Part of a small language model's weights.
Size: width 160, 2 heads of 64 (1 for keys and values).
Training: a variant of Muon for these matrices, 137M tokens.
MLP neurons of a small language model. Each row is named by its layer, matrix (gate and up: input weights) and neuron, and shows model dimensions 0-159. Each number is 500 + 40 x the weight over its row's rms, rounded and kept within 0 to 999. Numbers have three digits each. A neuron's up and down rows have the sign that makes its largest values positive.
After each neuron's rows, "fires on" lists the tokens most often at its 100 highest values on Wikipedia text that the model never trained on. A number after a token or word is its count.

L9.gate197:500504521589479477540461515462514490512523527427509484501516456539492506451543454576487542535537470484593485439519500480588502510475527477452454542479480526494445516442564507479544475536538485526500589446510495515456516619541481525449494505505511464527481526489505548414493522479462469463483479547514486546518575527534550423482487545515544466492555485478510444501524556488464495484474427548495584470414459511473454536499526417507469487522485473534462377497507424544517539563544533
L9.up197:399539560504576478512573519502493513544453558522567524456484562510486554439557459489536551519520490518497533515471535497486521553487472543564487495505474454483465449479526513464466487487465523467526545578504570448447536503507436533443507536468464501532481532527491525559500480474551427488466470495541493490474492394379495536516511430462530508441488544458465568548444575445448563460564530497532440528503496521515558479436536446562527473506481580520510499523524481463497521514473483
fires on: " in" 23, ")" 20, " from" 14, "″" 13, " of" 5

L6.gate40:556499479457500475443482416480495506486503444414442483489504516474444445484494473479532534573565520503558495519523429509518468482614476477491502552547431427508485534495488555461443561495471440435530489490484511496543474516499493481470503467470464502453526451501565486447478433546404442528523486475545498461554467497470589516540509539549494504482497555527476474496445524454406503522534493464459483488482520551528413442578466515434503508466460463464433455534560492508518427492473474
L6.up40:553450508502503487527462511473432515473504559437521489474482522520518445473577531514525506538467535526491455481511568565467515421542453512476491510522478442530489493518506576487406514490441468493598430517476517460507439447468507545510481467549488495543519513432560550539478475466491443456478513546501514471502483503534517484495432456524508534457525523510394352469457510461487528538468448524512443452509423420520540509531522490451493486454428478499515502555512527519583444511541446
fires on: "\"" 41, " by" 11, "." 9, "”" 6, " |" 6

L4.gate256:500559497516552464494564491489509529472524469577472513486493552522555508495547435592552479488486473488503537464565532498517480486574513428467477580468543521521467493512488503441530473531482547506514427447485419531550485442468470518568555485460396494568526550476509495543542513557461525539479461503479536543564501510537449543421489454553452461506433520447511454472495576459498500515512480557512481550460488467569485430489410531496470531463494550491554501568553513535522513432541484
L4.up256:447528508479493483432519451473507468515538511533447566384523405519547501445462543459531562516459452411495476489449473512428473511591476515461475527523503457468465554552466449518497481510512483486498460525470493518587517495503502487503568474451485482466489465502523417457495529545537530505444497544483447532497571500512485475471472403553455503492480476533540533495487576548452560517496500497554576482516516482476472432545412505484525541513515539458573492507450497502585404497525502
fires on: "." 21, "\n" 13, " Set" 9, "'" 8, " Bas" 7

L9.gate203:498477447495514513434478561437521451492522506519468567501532527483557543437468465540557500530509472500493470504532572498557491458478516518507568466497482541520551519509514544529520595536516456503431510501463467496584570499606468475470458414524530448455524586482478484414505532472491457486459574525456494477562501532489532512455487528544480529508562488543442499504533530494492470465547480503497612487490482541532455497480520462456539545472507537581454525473538550497544396471448434
L9.up203:508474415553460459469522571547553502461474502518490500461515508549450498464512512531476546499506492564497510520412549525534547521502575462460496563570469536491431470538545494522513422486531533541486563435496477567529521496499520429492546521518468407474532486501438484456483540468431541425487478464553488579468580430485499536479479520466556531504524504526530545445489575547527519577459533482485456608576456541498513528490472490423498545536512532503499505493524473550475495486500438
fires on: "," 23, " |" 23, "|" 22, " or" 5, ";" 5

L4.gate276:487524509544564511409509479474526450520400487543537510486486444501475509487538459530468528452483529499516548475444564565486525519446476509472439523533503559535495515448508510507496505510532528483496557508552480430432478555455542479540540451520548453508539531471500519485490530532482525523515469545584493526513480444469525525468513500484503432556555546509479471455542465464571556471524561473423527391511551539600457441446494443482420464482450476508459481489556566552426471516548457
L4.up276:397434491431468470511451481463483514460514492487548467481529475390442570482456557477546469529550504517448506516487485432491429554525478484470559505551441456524494474518557456477540515507487529490543524417564521481538455509490544530472442499527474492450506531487463499487456499467612476453452553544464524501476499477485531555490602514461510541508424410520473521533551422451452456552534495460505505513526501492459472488429463484558518482554512481496413534472459484519463520502500455
fires on: "ed" 19, " people" 11, "t" 11, " find" 8, " decided" 7, "-" 6

L9.gate72:544548556474586566465590594498535480520434492468489517478517485504467493464554508424505500429498509525482431482504415549526442483514502462427477417501505583554410423453500442460450425485493533498481506504526495499499492448520541520468499433510535481496524437492466502524543539481498567479473424471571499519455546531522505447514534490501552508576446552535490505566528526525529496509605465504481506496484509499495446568440490513506554505452512472494478545511501495530518492517498405
L9.up72:486500487490556401513537476532521505532502511514446537431518528463488529517575476490431485427569507463545467496582604537512528454409478454447446559496450503459494459487455487557525495435581432524534500524483500515470528471428437508504473545513467522492492441506512415502500505537597582483563472514489525495477505522546473470509469531481515463588504419433466557468529495480542504499538475495485525574578465473504488517469459504489492473461503509491490489461519491489458503448482395
fires on: "," 86, " the" 7

L6.gate263:523488511491491483464528443552541492563444447489507501517499484494528607409568543496602524508457486511562480508427495555438481448459535525495482490455503494478508531557460477457510490502460526514475484563502462450498416490493484528444527457481525500439497546482506471423493542446533506564497476480586453498476502473545476586507521549434576483478492500469544454492562590533530500503434529514411484503467472535465573475438526554546505511488496506456596496482481453504461541459494444
L6.up263:457464526552492499447423572491516481485545470526537536403500470522502525490547461511441437527451527509496496493504547587501476503455459490462497529489537484492478445539492514470514443524476492537510552550570534574484445521547531490561503427455477420429586570478483465459440534482541541519527496519554579537503502459454499508562477380490537483502550532576474446467519439533541471506460429565502519483472531507534491493548499501465417455507476474488484521477532554477518506536432529
fires on: "," 39, " (" 21, "A" 12, ":" 9, "the" 9, ";" 4

L4.gate354:454484442463529536562438534524484451525544444480443514471463561500492512520469481454507476520573538455520468494542453459497502526540463490433543526525540437445494494502524546468400508447517455522474478447448540580508446531513507559476473566467535544494404460543519435472499518522537501481504476463586434513509538482463561485515511512525534510509480478608483515449546410502504519508491475537516496451461565488501519486496460594553484503457547525482552563504484540452558412458503553
L4.up354:535473515444532552505497542564485483455534500477438510535455461490461544503595529493495463515448457508539484549560544537485519497527485543474542457493552530516501518550516495473575443406535509575502530462513398517507482480536497478489492514509441484571461537490493513492483511511496441526458538540546492490430514461528519441453547463614475419489439480562521517477484507499485485445433467440517459493548379545486531549411433544524531465467456514512497530498553494525497523516431551
fires on: "." 99

L4.gate41:517541495512430501485532548487492534533544466563466500488577475529472484490463506456480456507437552488485524519462484497495534552575416452477459567442490539571513531458548540490502533439503473528556534594514496486564392464524557515513534480566514485577509464469425557508475509463447566455526501476462465553438488467472446410491499484507451537491471526597515492482442450498545485518465439505452439495462556483494523523454496498425495475568529408535496451496482504509498515486503485
L4.up41:488544484502520548478481600471526517525513447489476469495539524530455523564520492470526474472523524444455483426491525504469513604492468494545443471519510587510513525476521552493550497568474547495521534475528486474535434486543445535577577514481498547543541453485570502524489527510496533494533526491538561448426521427480423472539458481434431574451575504548478434427426536488508473436519513512522475510483538521517475492489487509490504494518477536573540502391500450461572521472573492
fires on: "r" 22, "l" 20, "d" 9, "s" 7, "n" 7, " him" 5

L6.gate118:579540461478543554419608576447476447500421490498494536441539429527560539472548510482525516486490503459528499439531542479464493447475555517473553478554562595568501525463477534514488465452444561462495513487494482478510447515533580524476499497528479502463517457497538558498505460450462523496517487477523456488417479513560513571486476476522441472559518458499478533504497568446550512542523565543415496460528523513574529549457515419554508507478511502502558522453477479473471466530497446
L6.up118:553429483536524501461527566500507416488442528495545543458494559487459505483519491496426515470497560537544470525482464541481512501477547456509505428516520562538379438501454485530411435505499450549468493540529511487546503504445514465496541510426532495521474437506463491562479467515506489542541429499520488513469507451436468426559506467467591563457463491590516518493520558512450522482497422493476441523522513472535473519514473479503514589471440521478543564515501580456502521431457523
fires on: "," 56, " gave" 6, " published" 4

L4.gate275:464466468431438574546486514579519514506464520474504433517550468468442535463447502455491565436489521484516511512512521537504484458485465506486541495565486538451430473528550538463412483521485508501549441524469477591545538438526517567498503480499518579505490557452532469459538524463458525558559440523513512488468506496492555576538528481529563463453420450517437518570548552472411513520465541514463453547492495492410517554506461528537494494455530494457574527483440521449522488539518526
L4.up275:538465549469468533523495464493480517413489485468457416461444576487462533573458484493593532454477445533522473560523444462468537531507459524542530517514468384463563494536529528494497487451466583553492493472433568504536544499539407510487478485542548533523527604520537439488469466491476440512515509466497440561482516526508448478503519481559498501432477454509516528461475528547487472510451524482528513574487457466449543515439553586465478519514458487476496537502523529417525503512502446
fires on: "." 100

L2.gate434:500515432532576451522456525532513442536520532474582544438547507537521428479525449459597503518574501440505505469499477518505495460536492477526465495542494502419464444509524457486501518520400497498492469496522506518607450520462515513569538492452480513514554505492440562498540467533486533528521509526554440411500511472515454525525504561471516553563439463497455484491503524500465454560499573445473576511467529503577451465499517538532419455462478468474433487489473528561569506516547547
L2.up434:489519455491505430495496477516421511514477498456429487455514512493485468425440503552487484508464483496511472443480513445541517506525397475477540448550513493541479462543422494485535523522501440513517558577469497470555482482496505475446452468573490485518535501492490479394496467483470527426483542393516509503563490550489424446508458499542498480517530458495510445339502474517533583516485479398481501540480503471475511550519496495508469524524548482490540462444483459451579439480514532
fires on: "." 99

L7.gate145:544502494432584448461423474493540501441522546479512465516526465462477560450476489513500555511542531515499527457488518482491428509562394481458505543480494437486458511462547486471518462517509465536494560524529455475537500524506461501496508500541496471621609502456505519563475478541473578505481464459561469514472573439482509498486450596468465549484455556574517461461531490446434503474449533541555543520449480507539552511487474551548549530486462517462514446555512445456525460529534472
L7.up145:480562528466503472511556460546527510472465481444453527488519453468554458509500548499529488522449448492541499469509503434452498550522434527452486491436504528469558430442543537476475532458537522462468577530503496578565529495557538567503500462469518476498480491561453496469446570440564536535543455452532577493520562470519446502524451443500490432456525528539480490523529507426415466465488451441552508467425579433465502499461548554480496474477569522526543496540486549504495503560482441
fires on: " also" 49, "ly" 24, " directly" 4, " initially" 4, " decided" 4

L7.gate279:504482442535480467514497520551499519502523402468465462494452505527477374454495447550508447447501476508522566426477591446465509482425543549486510420511485532507462523515530562497477504467462484470503470576492533559491563440483524515506564500452453519513444509526442400534465548529557495474475468546558523554421466485498459467532418537525524481488486454520496473537504558530532446524454473542542500527443477561491504559492487520551468507472539519539497529474446512559460442488447547
L7.up279:474546435492514483458535520561401566451531451456534509567499529467553478517507477511488445522483511447481569544547576485514479458468574521457456470482520515497530503478494565510481552477442463507508456512459472497493493494591469475486498501503467512487486539461489537495575486464451526504535492521531513522391566446540461503526447532466542432530504486483431447428430555546519455463519440452531521472531477585548455471463535524483539506431439547524515498561465547485582491422493471
fires on: "\n\n" 14, "\n " 13, ":" 11, ";" 7, " competed" 6, " by" 6

L6.gate197:536522523533522532486516482518513424438510440459548470479509406459510484538451481527554475508470518534522531503460483448477572490581445479521489538525499505546491502498459512523530543556504419437503537561516485492487508474482469474489444509488446474499479573398495463451542535514459485479441494581491437512527434457542534498508467507510424506448525543544500536534544487491506470489566478491484461423456484403613521492530506490465457504457472448488468484491545565463511356470470504
L6.up197:475492525443424506509475505498565549439470505557426554512460519525461495529461471513551511517604548513507550508581492450500508451466480442416521482500468464498487527456454458566477577569488444486511546507519576446455539582483483534527485447480499563534509436496481420526506471544526556540566480465529525538436422457533568522465557542458530465540521539443500454519502489535488471549512452515473498506514545502545443466480524466441462467455486486517500470510433507476483448581488514
fires on: "=" 38, "-" 6, " began" 5, "si" 5, "d" 4, "ed" 4

L7.gate400:474521517492478492494516594500552456469409515410526467472507433502449504552604556477480495532515508571538522512513467508442484460539474522484456525545562499493471451461485540524579499462484470458474567510517536525441476492446544517539474462497566512544378459537509457492497548489476547504490486559508481524490545534470487478528470525490505456577497465480482496497532560490440469513547549468532501454494553547507480532444471459561497589529578503476484564492498477476358465511523484
L7.up400:469547515543530456507557504472534507471459480410528503493497499462425480474514554446501484558446534454517524512490476521431524478475480487494502564493528418525469528445481474517477558453525413460442471546520529506509487478538477507530445429515494371573470495524539530465467554439507515587492414565530469530531568443483481509573486516518480526500563536564446447453507553507465503474487524477595540452438467518554466530570459519534465535527563456482477487537500505458492469486478501
fires on: "," 75, " century" 4

L2.gate107:453522589505470450497444521565517437502529476581491501459446459526538501397542511482512455509551486509512540498479590472403536496574504453473495443498569474490461491443476475463486461509535549448524512448520533549502519460509492471471510489488511502438514502427454504479530557543508547489495538447508565464527476565539497530519426538479571479482562479464522495504507506545507552524472526536410492495488463540537464438367439438518471437483475502510474508493503530496461434572466504
L2.up107:530457460443482517475535499509475535433515456539484486569496523506501539543504477416490462542494482450536565564483482490543530493434475541481507566486520452587499506521514541544476549551404450517450440483483503513587465480482557452439475519521576464501450501465510524496487410420449519500529399486515509473462525499541510452480548521517543556531467524502554526503476564499462511476550481540506534484462562459492490467470593532529438525482452476474579501524471405479523581511498544
fires on: " is" 50, " by" 44, "^" 4

L4.gate298:486474547483521521489502547488418493442479525500457506441506384494490536488460500527501507463524531429408444487528466517524512488482448579477511554499546511535560493579507491510442546494554494444475511448499511482502502434516542548482488561422437605515439540467580477523547549464430528470531537443428528483489473491489498500556507516508465555513485501462504499588504513467466441473509485538536501500457515444327501481522543495482486530517475510517487550482468466534456482528497487
L4.up298:483492555490522492468425471563504527430543539527460456449565572537504544472474434491484530441541595443514460551524544498477460463482435576473493502597503503491512574583496491580547495538472537521512566508491501478501515476475499532505501509563460499455439546511511484477491456485501511435529563477476508493517568514513526467475512434484484450560519486508467496530528480497568499540523471482500523450514531437421520586460483506507463488592563493496415513538536513489531471605461557
fires on: "s" 28, "." 16, " Over" 8, " |" 7, " Kn" 6, " and" 6